config = dict(
    n_head=4,
    head_dim=64,
    rope_base=10000.0,
    tie_embeddings=False,
    optimizer='adamw',
    beta2=0.95,
    schedule='wsd',
    decay_fraction=0.763,
    batch_tokens=32768,
)
MLP neurons of a small language model. Each row is named by its layer, matrix (down: output weights) and neuron, and shows model dimensions 0-127. Each number is 128 + 24 x the weight over its row's rms, rounded and kept within 0 to 255. Numbers have three digits each. A neuron's up and down rows have the sign that makes its largest values positive.
After each neuron's rows, "raises" lists the tokens whose logits its output raises most directly, leaving later layers aside.

L11.down149:124126189159145146143115129101103141138132133137104120143179116145147144161098130138158103136120148105103104113154118165123092119124106151133174129126095119104099130133128118133161114122090151153128132110116092142149088134134180100123087098104153137127147163153139138129111118122129117139119105144087090091104143127087144141132128139142124086125139148096143138136172131121143155088104
raises: " in", " and", " at", " to", " for"

L12.down560:103135111166122165087073095117108106108133124096184112136136154113149160162132133120132125117138125183066120130136133127113163179145164127114161155150092169138193121151122135185123146148106077136134133162136108122119139175137136146117126116155120131143118129106123126104115156130125156109067145115138138094098123115124155132157144119158135116174105121173142167104144132145149154164095
raises: "ings", "ments", "hed", "ells", "ays"

L12.down632:152096119159153142146112109147138121148125119126126113132123082121117130150136118089118143121129121156100097187141132116103134090132136126140126185151133135143140115142123155134120141158132118140135129116114126068122166115101116128106111110071089131137107123094107141126097158184126162160128155123129085143132124163112145142134120090116123094138182113106122126134144116145104127133100
raises: "iate", "els", "odes", "ect", "ell"

L11.down658:114089122147122114145152153109115095121161121121151126115147152125133109107092133162079136123116139094133155159134118095109141074127122110127199151146096136174121130144098134138130127113131082141121111136129156134114112125141154133123092119115146097125122088108127149126156145085123109105079162149110128105096085173148066147147135092154137106095131151111146131101124168137126122175111
raises: "ater", "ast", "ost", "ives", "uz"

L11.down254:167101127138153118094140120108177099160159150134116145146167089180147113155125158110134156157100125100121139173119080156074116132152161122154108136119096152140075117109173129164107096135118106119115106133152147138113098063146175159166134112146099145144082139126122146138145106136114135130126191086105114125124134134116129137116116169115126096165117097142126114184108131094108132139093
raises: ".", "ctions", "..", ".\"", ".)"

L6.down360:097125148097128098166111125119181165098095102093115126074090118135111103146159131104120104111116091078131134146134116134145147112140102140138149073120167122127100135095174151121161106118171094110136089096099114146130145152102136130140121131124162139118123135148145158130137118121110079103133044149155150138174122154128123125129156139169176140102145111102114100089085112123196144117111
raises: "c", "ca", "ge", "co", "ced"

L12.down218:144098109133136114128106114145074157117096144122126132123133082135162116104069103134129165109123104094089110124094117151113113129125090114065129141101142134140188117108092112136094122110118105105164151129173158097102163169088127123092093162117151127092104156122116124165124104129116146155118154131137135138150149162115111157122142099129129110108152101142086099097132118088166134183139
raises: "ire", "ise", "ute", "ires", "hn"

L11.down230:129097115078110163140135118094128130131090170117150098125143065130081164097140138126107173124121136123129125123092123111161110127112150113147092083128132140138141112052143110109130128090159127117126117094126137165149112128151133131123133129131123145097070150133137177097116112131149156118131113133115102110141129174105131120129140119157138112102110112110137121121181130122129176130155
raises: " becomes", " has", " appears", " became", " is"